MLP neurons of a small language model. Each row is named by its layer, matrix (up: input weights) and neuron, and shows model dimensions 16-79. Each number is 200 + 40 x the weight over its row's rms, rounded and kept within 0 to 999.
A block is one neuron, or neurons of one layer that tend to fire together. Before each block is what it responds to, as a language model described it from the Wikipedia text at the highest values.

Responds to: Section heading closers
L7.up50,166,174,266,217,177,204,172,207,189,227,214,181,181,187,198,252,239,211,238,180,195,248,129,217,260,219,258,219,211,205,240,224,155,214,197,114,236,182,157,183,224,216,267,232,186,175,206,224,170,213,263,151,161,233,181,211,176,221,158,184,190,225,246,205
L7.up105,209,186,283,210,202,186,181,166,234,162,174,281,212,208,260,194,228,171,259,211,144,162,200,154,222,159,160,146,128,174,162,154,280,143,199,201,222,237,239,166,277,164,157,206,222,165,256,197,213,196,223,244,191,256,263,107,180,214,250,235,192,249,229,241
L7.up141,192,222,230,190,216,275,148,173,250,188,204,154,252,168,268,174,191,221,187,203,157,161,267,149,253,212,196,282,243,199,166,188,194,190,244,204,221,237,215,127,188,226,248,264,162,218,202,261,248,153,225,168,202,227,209,181,206,150,154,216,231,81,248,218
L7.up175,193,106,255,224,100,211,266,199,235,229,224,208,193,190,205,171,105,176,231,189,166,274,161,214,194,204,243,204,214,178,216,228,223,166,235,117,237,244,142,221,150,173,289,203,243,265,244,191,234,112,155,167,246,207,179,205,213,174,199,219,188,138,211,223
L7.up176,274,168,190,221,170,177,175,163,194,192,190,193,217,220,169,160,254,172,220,215,212,180,123,269,271,232,220,235,206,120,266,267,179,202,224,221,179,238,145,198,236,138,177,249,245,190,237,162,244,211,152,155,237,250,190,149,191,170,216,208,159,198,236,212
L7.up215,259,239,185,246,237,137,242,235,238,240,160,254,208,222,154,263,168,227,137,152,219,202,212,144,204,190,203,186,198,166,231,229,195,164,202,144,218,240,215,212,226,210,159,209,190,192,283,245,231,180,152,104,233,153,205,180,174,83,156,162,170,259,164,182
L7.up260,261,226,244,260,119,166,169,179,195,237,179,202,168,159,168,236,236,224,190,130,139,148,234,238,176,271,242,209,219,227,196,233,235,227,201,161,207,205,177,249,213,209,92,163,160,230,139,249,218,238,162,212,301,198,178,181,199,216,116,175,188,296,95,164
L7.up318,128,228,268,158,238,205,163,220,226,188,199,116,214,156,206,249,161,206,199,181,258,198,160,153,191,146,249,171,213,179,193,216,121,209,203,182,169,246,226,231,181,155,190,192,272,114,200,160,184,206,173,119,189,168,184,195,202,205,231,232,248,275,228,167
L7.up504,201,258,127,156,196,273,260,203,250,236,170,218,236,257,123,275,251,239,243,157,232,248,220,226,240,247,88,211,196,207,248,242,227,159,176,236,112,239,219,182,112,199,276,165,171,246,191,200,199,203,187,208,211,197,239,200,124,181,200,203,198,189,240,234
L7.up751,300,193,213,249,259,173,175,153,275,251,203,168,192,144,231,175,216,238,230,179,182,176,152,174,188,236,194,196,227,188,174,186,120,194,161,213,191,166,157,155,202,171,173,160,260,251,233,162,140,222,136,198,186,269,126,200,248,178,225,282,210,204,198,162
L7.up843,301,215,166,244,150,238,153,210,256,258,238,229,182,170,211,179,230,227,213,226,240,195,152,209,213,177,212,224,147,171,235,207,179,182,243,197,191,201,223,212,125,112,247,175,179,168,227,193,244,197,204,159,262,208,161,176,258,179,164,192,168,203,247,234
L7.up950,187,229,233,227,229,217,219,240,190,198,212,190,235,208,191,217,210,155,243,258,163,198,141,222,188,199,215,204,192,186,225,224,156,212,133,170,226,199,242,189,213,179,200,154,209,294,237,151,210,148,135,194,180,218,148,201,190,179,240,172,228,188,206,143
L7.up1066,233,247,173,233,205,275,277,216,221,314,167,225,186,159,183,216,211,248,173,135,233,180,191,240,147,197,218,269,168,214,204,190,204,194,191,274,212,198,161,214,270,183,183,156,108,212,204,143,188,230,177,220,158,177,144,195,180,132,201,137,140,250,168,183
L7.up1176,188,207,258,189,189,233,227,168,214,211,182,268,195,260,200,201,221,224,197,237,284,172,208,284,234,230,198,148,190,165,212,177,228,243,197,206,198,239,209,188,175,233,201,258,210,247,182,200,198,228,137,183,176,180,203,114,212,191,158,265,211,237,209,189
L7.up1195,186,177,247,213,239,189,221,143,111,188,216,183,174,175,176,225,189,190,239,312,184,171,252,224,250,186,217,168,134,227,165,189,279,201,224,237,137,163,259,207,222,125,163,213,261,206,211,202,143,217,124,228,252,111,208,211,246,162,202,237,174,202,232,189
L7.up1265,273,209,192,187,213,226,178,214,237,273,246,192,168,144,196,263,221,208,216,220,156,186,122,135,174,245,261,171,200,168,150,173,204,177,211,234,222,201,181,218,213,220,206,224,180,154,202,197,157,248,236,223,261,186,159,150,221,144,161,251,185,228,237,174

Responds to: "As of" census phrasing
L7.up66,180,229,218,215,140,210,149,165,227,259,180,178,268,185,243,209,109,189,230,188,204,192,180,218,204,161,157,195,201,233,192,182,168,194,250,187,164,143,162,229,230,161,148,267,109,231,221,261,289,161,163,268,167,192,199,157,162,191,232,224,215,222,274,195
L7.up205,223,139,255,188,163,179,214,198,205,239,156,214,184,238,162,206,230,203,193,260,155,163,193,150,122,214,185,246,103,247,254,130,256,245,219,245,182,172,224,144,214,235,177,130,165,202,204,152,161,207,238,208,184,240,244,256,243,129,210,107,195,182,197,206
L7.up285,218,143,215,222,190,125,180,192,223,194,277,182,138,230,219,206,164,239,271,245,151,180,252,300,196,167,201,187,144,197,177,271,248,180,203,236,237,146,185,148,202,165,175,257,187,89,214,274,208,128,131,163,193,215,178,211,204,128,259,213,211,216,185,207
L7.up415,195,202,227,208,146,158,161,178,247,208,132,146,188,228,150,268,235,182,172,177,190,208,213,269,220,162,206,200,216,294,170,292,135,166,227,264,207,253,195,164,208,105,172,193,165,294,139,166,213,197,193,230,226,178,187,215,165,155,233,251,229,157,222,206
L7.up470,182,192,210,235,224,158,200,161,226,187,228,213,217,191,224,256,253,245,211,273,207,199,141,164,214,174,215,134,178,171,133,192,224,89,179,229,134,163,178,199,149,161,208,203,176,212,258,182,213,187,196,194,194,192,224,171,97,236,192,178,179,230,204,167
L7.up671,81,235,166,119,148,241,200,151,203,184,260,190,180,161,109,209,165,283,206,156,184,228,188,237,206,181,254,140,202,253,149,167,114,158,261,226,220,229,230,199,186,189,209,127,169,140,195,180,206,213,151,178,141,190,235,233,201,180,232,198,217,240,224,181
L7.up717,241,267,233,237,148,213,150,121,179,235,219,172,241,174,227,175,168,122,216,236,226,161,219,254,241,238,233,149,205,229,182,207,139,240,198,189,141,167,200,198,256,188,142,212,150,229,219,212,171,243,211,213,129,272,234,133,214,187,184,216,223,169,223,270
L7.up731,173,135,151,273,214,125,168,159,170,264,206,137,207,259,215,206,242,155,204,300,163,221,234,179,225,257,163,202,252,257,253,233,270,225,170,155,205,152,206,206,215,259,131,237,166,241,236,280,183,313,185,173,268,246,220,208,171,201,133,149,214,210,204,193
L7.up779,151,179,246,237,277,58,133,180,214,243,95,124,167,236,108,260,205,238,159,256,211,166,221,201,166,192,250,246,280,247,124,287,240,164,126,189,193,181,199,170,200,146,181,216,208,236,181,208,236,185,178,195,193,178,218,193,178,212,193,259,224,222,234,262
L7.up833,204,218,122,186,191,236,134,224,159,255,148,174,221,262,182,196,214,194,214,164,101,214,217,177,189,226,207,190,197,259,211,220,233,155,260,225,147,282,211,172,170,193,191,173,178,285,183,120,250,189,192,198,262,208,215,150,163,200,140,204,220,216,137,163
L7.up928,281,132,254,200,294,165,191,191,217,254,213,222,151,140,215,275,251,246,167,199,189,188,204,235,189,215,261,208,179,257,138,254,167,218,175,231,188,103,242,219,156,167,221,204,147,184,197,221,215,224,156,193,178,199,195,202,212,209,131,216,208,165,236,193
L7.up963,201,227,230,200,220,224,170,205,247,178,225,155,197,208,195,203,196,228,135,237,223,243,183,215,235,210,219,266,185,142,158,175,211,228,212,192,192,162,180,149,187,123,228,162,215,298,218,184,205,198,126,153,155,207,184,243,178,178,204,207,211,209,229,193
L7.up989,191,190,210,190,223,223,145,128,255,217,170,227,138,233,180,235,164,185,164,207,105,186,181,215,190,169,215,227,185,240,281,229,179,162,199,248,269,132,94,168,198,213,220,201,188,173,161,135,286,234,176,154,238,261,228,202,220,194,202,220,210,183,248,221
L7.up1190,166,154,242,237,264,210,139,194,231,290,196,180,218,181,177,208,124,231,220,168,202,207,180,168,158,212,201,153,226,194,196,218,195,184,181,194,187,202,188,241,204,167,235,140,87,229,202,192,155,198,232,189,124,233,303,155,169,141,156,183,216,200,185,224
L7.up1220,192,240,113,222,192,224,188,143,203,179,196,208,163,223,191,240,170,158,230,245,154,147,220,171,178,144,195,218,185,214,173,218,198,155,189,156,185,127,177,138,216,222,271,205,219,174,183,256,133,191,186,202,209,209,205,224,60,211,176,179,208,194,155,264
L7.up1238,211,245,163,241,204,236,196,151,207,164,179,232,158,157,170,213,204,188,154,245,167,177,195,170,189,239,200,226,260,238,205,230,200,202,192,189,232,264,155,186,197,221,244,254,224,197,187,271,230,207,93,296,227,298,194,150,198,154,284,150,196,168,171,223

Responds to: Surname after first name
L5.up303,222,267,176,194,185,229,192,276,192,173,131,111,223,254,119,196,149,165,217,225,147,202,188,251,250,249,214,211,204,180,201,202,272,191,236,206,168,246,199,163,161,134,219,238,241,233,214,180,184,290,186,202,219,155,289,238,256,184,258,226,204,169,223,208

Responds to: Surname pieces in names
L7.up33,194,228,242,225,236,234,239,172,225,242,227,163,268,248,154,186,168,184,190,210,164,126,165,122,182,193,248,236,234,188,224,176,231,216,228,206,172,184,241,206,175,200,91,260,221,236,229,217,222,181,272,158,179,234,209,251,157,180,234,229,158,310,218,220
L7.up214,202,226,257,206,195,207,170,193,174,223,178,175,275,182,171,183,136,213,160,247,256,200,200,217,141,217,198,185,263,91,175,162,236,163,247,108,208,222,245,193,167,229,126,211,223,229,221,181,209,197,209,222,168,189,226,230,221,195,225,169,170,206,239,215
L7.up289,91,256,249,214,257,295,224,186,191,194,209,241,109,287,245,196,213,223,218,218,227,193,198,198,188,257,212,216,234,223,182,271,237,215,136,220,162,184,201,185,129,165,219,198,294,212,185,246,196,127,201,118,215,245,166,217,173,151,281,225,221,142,273,223
L7.up356,216,211,197,214,237,257,206,242,196,240,196,202,211,155,227,164,187,230,225,215,203,158,199,234,262,247,262,283,205,168,179,210,211,214,173,234,188,232,194,245,222,192,127,225,224,225,172,198,202,172,180,209,176,190,264,250,227,168,197,139,202,154,242,191
L7.up384,188,250,167,191,290,230,175,200,192,141,213,194,188,219,215,201,148,167,170,229,239,238,140,212,185,222,91,212,226,169,171,198,168,212,280,171,168,245,262,254,229,220,177,234,236,242,271,198,189,202,193,235,187,205,311,209,253,175,192,141,176,160,207,224
L7.up409,201,242,215,258,279,176,139,216,237,203,230,205,195,181,169,150,162,219,189,239,185,191,167,202,212,240,299,195,230,229,206,156,185,260,163,192,213,201,234,243,150,119,130,191,216,268,209,236,276,267,229,230,171,273,248,263,259,108,203,256,238,147,238,185
L7.up417,103,229,228,217,266,220,262,193,234,158,174,201,116,113,205,155,180,226,154,194,145,245,187,231,151,209,188,192,225,211,296,191,178,203,173,218,199,217,215,186,177,147,157,242,273,214,211,226,209,177,191,244,255,154,196,272,228,168,291,235,169,98,198,196
L7.up534,247,234,164,201,172,204,239,222,178,181,248,164,151,225,215,262,178,210,183,169,191,140,204,215,256,304,184,187,255,73,184,169,225,197,189,202,269,229,249,169,174,207,160,185,199,260,225,181,164,235,251,185,188,267,286,255,181,258,201,212,132,217,291,233
L7.up595,184,230,294,233,195,173,156,214,189,247,226,191,226,148,200,230,193,189,146,136,232,226,155,290,199,206,175,235,240,232,218,225,199,164,253,183,218,210,166,187,175,237,197,205,165,188,191,139,101,205,212,199,256,144,234,200,263,110,246,185,132,212,227,243
L7.up778,215,229,174,221,213,206,208,214,237,217,215,183,149,215,282,181,176,116,265,257,137,213,181,289,206,208,293,255,217,204,146,212,164,193,146,261,180,211,212,175,196,272,222,255,208,259,139,178,137,187,149,210,238,165,139,162,200,146,157,209,198,179,219,198
L7.up875,102,174,206,241,240,286,203,220,186,214,244,152,194,257,212,295,187,163,193,181,263,212,188,187,227,163,181,226,208,165,169,216,241,199,95,122,154,217,185,133,173,177,175,150,222,234,156,162,145,216,166,244,158,186,198,199,212,213,217,156,133,192,223,171
L7.up1087,228,212,167,224,184,202,186,205,188,215,215,136,224,179,240,136,201,236,188,265,233,275,198,282,165,227,161,240,160,170,170,204,201,220,285,196,209,252,270,225,225,233,129,208,147,247,255,200,194,224,183,255,164,170,320,212,216,109,201,189,191,194,240,311
L7.up1091,228,255,191,295,192,253,174,164,187,143,209,177,224,162,203,240,229,227,165,133,244,205,198,211,141,211,193,145,279,192,147,245,163,211,235,125,187,161,223,228,227,238,247,204,192,245,217,162,184,178,191,235,199,234,283,178,258,186,190,220,165,221,166,258
L7.up1193,216,230,179,196,243,254,195,180,179,215,259,252,144,260,238,216,185,241,244,225,198,229,177,265,191,277,241,182,193,151,148,186,145,196,270,196,215,185,217,214,227,305,166,231,194,194,245,149,216,173,165,197,182,172,264,221,256,161,131,114,184,209,166,172
L7.up1199,243,251,242,193,192,301,150,78,165,209,142,203,215,214,208,202,207,147,180,172,201,217,212,245,155,123,133,190,160,184,212,197,222,188,205,164,222,154,170,227,255,143,234,199,204,126,205,205,240,211,198,248,179,206,217,239,182,183,235,183,214,207,170,159
L7.up1257,221,277,241,243,207,183,141,217,208,234,238,187,235,160,231,202,184,119,182,211,194,245,179,235,237,228,192,246,243,182,143,189,196,231,244,239,186,227,242,227,191,195,233,191,216,183,198,216,141,173,254,196,175,178,213,194,199,182,215,158,232,261,222,158

Responds to: Heading closing markers
L5.up904,179,269,227,234,186,137,177,141,184,129,167,172,235,152,136,225,253,205,249,254,199,194,245,194,231,185,194,176,238,193,236,177,215,175,153,186,246,249,188,201,274,159,165,239,222,203,319,278,206,176,205,222,190,134,137,150,215,202,182,168,149,116,164,255

Responds to: Statistics sentences and rows
L3.up12,154,187,144,144,210,155,252,193,201,208,257,190,200,204,207,202,207,217,173,203,154,256,271,252,150,257,211,165,283,249,154,236,184,141,178,204,203,215,175,209,205,239,214,207,197,225,238,242,235,196,180,252,178,292,190,154,121,183,208,208,277,253,223,189
L3.up308,150,240,215,193,228,132,139,208,229,210,144,256,285,146,215,237,249,272,172,275,198,170,185,147,220,185,177,247,191,178,235,245,196,167,141,168,175,190,190,211,246,233,168,180,243,240,241,197,233,262,111,172,168,224,231,127,156,177,185,162,162,148,188,174
L3.up1179,122,197,181,193,128,175,80,235,228,150,188,194,227,165,183,229,223,173,185,229,219,206,158,193,220,193,172,168,233,208,210,174,169,211,210,187,192,245,208,222,258,240,221,200,224,170,255,163,252,235,220,249,147,268,175,248,216,211,192,159,240,282,201,190
L3.up1200,178,253,165,188,237,204,250,225,211,226,231,185,183,156,200,169,285,176,265,175,184,205,199,264,198,255,263,212,228,192,135,205,280,183,234,209,187,184,154,153,198,197,235,168,183,165,201,149,159,143,245,212,189,202,205,257,194,339,243,183,240,170,165,179

Responds to: Section heading ends
L3.up211,244,203,158,194,202,162,204,136,182,275,199,232,207,169,136,186,273,179,215,199,244,164,219,253,192,212,182,195,176,207,151,151,171,223,192,220,168,224,210,201,234,144,232,225,178,250,193,165,129,237,232,189,157,230,158,142,226,210,210,207,187,194,200,199
L3.up685,270,214,145,148,190,181,173,236,160,219,173,155,203,209,231,268,187,150,167,157,231,102,211,230,175,263,137,141,212,228,282,210,238,211,225,265,156,198,255,237,196,238,176,243,231,192,223,178,203,181,228,201,282,228,239,239,197,153,171,239,172,226,180,233
L3.up1024,190,231,260,180,223,163,159,162,244,129,134,274,166,213,212,230,209,260,223,215,176,104,210,206,225,174,252,202,226,154,186,161,186,237,141,169,224,206,172,242,176,191,166,188,200,181,228,198,129,174,246,255,137,170,150,234,227,200,179,135,210,194,224,234
L3.up1150,161,224,210,240,226,186,203,220,187,204,153,196,176,148,187,213,260,150,211,212,242,208,170,188,233,236,190,212,187,208,171,132,173,235,153,267,212,193,135,203,76,256,173,182,226,328,253,146,166,245,167,179,219,223,195,204,209,196,177,241,229,253,210,174

Responds to: Word-initial prefix pieces
L7.up181,291,174,190,173,243,241,209,181,214,264,252,207,196,160,247,220,207,251,168,269,273,143,152,198,224,240,201,190,190,195,213,148,183,163,210,231,177,211,193,134,241,100,173,195,172,202,215,267,195,293,210,252,122,268,218,141,215,215,166,174,219,227,208,191
L7.up206,256,222,102,187,229,185,199,231,257,165,193,162,208,228,182,176,180,284,315,162,152,101,226,270,212,295,251,265,96,215,232,233,192,134,128,165,221,185,240,204,190,203,119,137,207,160,170,117,181,170,192,221,229,143,221,117,250,126,197,95,141,192,246,201
L7.up267,191,168,238,299,172,281,192,214,216,222,196,135,193,287,175,223,187,208,184,153,257,171,245,243,157,155,150,248,212,253,142,289,184,204,237,213,184,283,145,208,223,120,209,189,205,204,177,125,164,220,227,198,181,129,190,136,230,177,208,176,152,194,216,235
L7.up386,105,187,218,211,239,229,278,167,226,196,222,222,241,285,214,140,241,231,285,174,202,255,180,188,147,184,161,197,214,300,154,211,232,160,190,202,194,206,218,126,238,161,250,130,223,203,177,230,195,227,200,233,182,193,188,119,178,227,237,89,150,221,211,173
L7.up402,164,143,248,110,141,180,267,139,177,181,127,215,226,242,221,161,230,259,237,173,113,162,182,182,193,196,222,120,201,212,177,275,169,165,108,232,197,212,210,195,194,250,167,130,148,197,254,200,256,172,177,202,235,253,217,193,199,60,174,237,220,273,196,198
L7.up490,207,159,216,283,236,187,179,210,170,162,142,225,220,293,262,221,202,212,180,178,156,172,281,247,196,243,163,232,265,276,158,163,208,139,131,147,226,163,176,160,200,176,146,247,175,97,263,158,263,310,180,157,221,233,210,216,266,210,186,170,185,233,153,175
L7.up536,125,218,223,146,159,194,156,176,199,169,142,215,232,219,166,283,183,177,211,191,206,173,273,269,244,266,229,236,210,182,268,229,237,203,162,247,285,183,176,238,213,188,266,197,170,182,247,165,206,188,178,204,200,256,198,174,222,196,113,191,181,144,255,277
L7.up646,188,209,269,199,167,263,217,206,109,216,202,255,200,169,195,236,274,251,209,217,185,192,172,214,179,253,93,171,116,211,182,161,210,185,275,175,137,205,223,140,237,144,227,195,180,205,216,148,269,262,158,157,227,261,269,240,178,189,219,216,241,191,231,200
L7.up676,199,261,226,135,221,224,231,211,178,240,251,155,236,207,194,201,187,261,203,167,229,220,153,216,210,190,158,192,192,277,223,180,149,175,217,199,193,182,204,208,166,193,224,153,156,219,222,232,173,214,258,233,162,234,272,221,205,258,149,150,266,188,244,180
L7.up776,204,161,187,184,211,199,195,152,221,151,159,115,193,173,135,224,185,217,147,115,210,220,178,208,246,166,222,243,227,168,182,241,225,196,234,228,177,237,256,232,151,228,271,209,228,268,257,162,155,224,176,210,183,179,187,233,296,199,224,140,198,150,234,178
L7.up832,167,153,214,299,144,289,188,228,215,208,208,239,167,267,198,249,137,222,225,176,274,178,203,167,229,103,146,190,196,121,137,194,224,201,195,209,207,97,197,187,235,115,237,188,199,234,202,174,206,259,116,218,221,263,190,164,229,175,185,83,179,201,230,180
L7.up892,185,235,227,211,191,206,151,243,230,189,252,285,169,187,171,190,208,176,193,140,150,162,301,147,221,185,225,230,134,193,236,188,143,239,177,214,214,258,206,267,264,180,272,240,159,167,116,169,250,179,207,220,101,243,182,213,185,136,122,193,114,218,237,243
L7.up921,210,189,197,204,214,231,136,258,198,145,178,282,208,161,215,208,233,203,196,190,216,188,220,216,169,123,225,167,191,249,97,174,211,135,162,192,232,238,177,180,204,170,233,255,304,132,264,174,220,194,186,212,265,169,238,241,194,205,103,199,223,214,201,170
L7.up964,175,228,219,175,263,207,204,137,131,198,195,178,185,193,182,215,212,173,210,185,207,200,238,216,221,213,182,229,208,194,205,145,213,167,183,197,258,299,219,248,203,126,225,280,176,145,239,154,216,210,280,166,212,284,185,150,279,210,151,143,216,146,184,268
L7.up979,219,205,229,173,187,137,253,190,240,182,190,216,252,153,231,183,151,218,197,262,229,191,156,207,265,211,247,210,212,273,189,175,248,147,247,136,245,195,229,156,169,206,143,179,245,207,248,220,207,164,221,243,164,222,198,90,155,211,257,150,266,225,140,230
L7.up1196,224,125,219,266,147,163,160,237,237,166,214,131,146,209,233,157,172,222,251,245,209,147,145,155,181,166,195,211,165,215,226,218,201,191,262,218,147,217,183,184,154,178,243,139,169,136,288,231,260,196,239,136,192,229,227,190,163,146,200,225,195,177,160,225

Responds to: Person surnames
L3.up36,197,221,203,207,225,253,183,283,249,238,276,218,259,149,201,217,143,216,139,222,249,182,156,178,189,248,260,192,231,219,177,194,219,201,187,239,157,158,176,266,182,172,193,191,277,235,238,194,248,237,204,180,241,230,249,263,236,218,266,231,172,158,174,141
L3.up977,258,198,235,168,228,236,234,292,219,193,211,121,214,254,165,214,205,242,226,260,178,153,192,268,224,232,243,194,254,204,114,227,181,231,188,189,157,211,188,184,141,222,180,227,262,159,169,205,218,183,156,231,193,216,254,204,202,186,261,258,244,116,159,203
L3.up1218,182,206,231,225,173,206,182,184,218,195,188,132,193,217,204,288,155,221,181,163,180,226,169,278,239,253,233,194,184,208,163,241,262,293,265,192,116,189,226,184,191,138,164,163,250,249,207,217,161,200,204,202,147,211,306,229,271,168,201,239,169,157,194,226
L3.up1254,292,228,179,130,212,190,141,193,156,236,204,202,198,261,170,152,179,238,162,247,244,197,216,203,168,289,204,134,177,221,176,284,201,202,211,128,161,232,215,259,131,238,133,183,269,211,193,198,254,208,147,310,208,193,235,240,210,195,227,158,207,127,245,274

Responds to: Adverbs before main verbs
L3.up230,152,179,213,235,191,156,256,165,165,235,201,296,182,164,198,128,198,232,231,213,206,180,192,232,155,230,229,251,184,159,200,120,227,183,166,197,220,190,174,264,190,156,168,179,126,186,213,177,187,196,159,168,266,210,169,164,184,248,192,212,163,212,192,167
L3.up420,124,196,136,280,254,254,204,192,230,195,182,208,211,226,198,188,264,213,258,123,139,200,200,159,180,182,208,147,235,149,183,250,214,210,156,214,217,179,156,183,208,108,158,193,238,91,179,197,205,192,170,203,243,148,187,241,237,244,218,271,206,142,241,208
L3.up757,201,214,249,234,199,211,224,128,150,198,239,182,169,233,284,189,170,222,218,226,230,205,190,242,266,187,173,227,125,206,178,137,228,228,231,161,258,229,142,302,126,160,114,149,249,183,234,190,189,167,183,256,220,170,223,215,168,197,199,223,177,177,172,92
L3.up1155,146,223,156,233,242,151,200,190,195,161,179,221,175,283,225,289,172,215,282,215,278,70,117,193,232,164,201,266,242,199,195,194,237,198,271,283,250,268,192,218,234,212,218,174,224,207,182,202,206,245,261,250,256,201,236,153,139,171,211,191,158,131,185,214

Responds to: Word after "as"
L5.up557,194,202,207,193,192,239,177,208,176,148,220,129,171,197,173,227,235,162,219,119,182,210,197,302,165,217,218,94,174,198,216,180,102,211,252,287,199,192,174,178,150,223,205,241,226,149,161,187,239,208,198,178,203,288,279,210,218,126,297,188,239,203,175,163

Responds to: Opening fragments of split verbs
L5.up723,266,214,217,218,244,175,193,170,154,196,297,209,193,238,161,201,314,238,199,205,195,172,234,222,211,195,174,248,212,249,193,148,232,172,185,188,184,225,182,247,213,172,236,224,196,190,177,164,202,215,286,199,158,265,136,229,233,191,130,165,124,186,245,222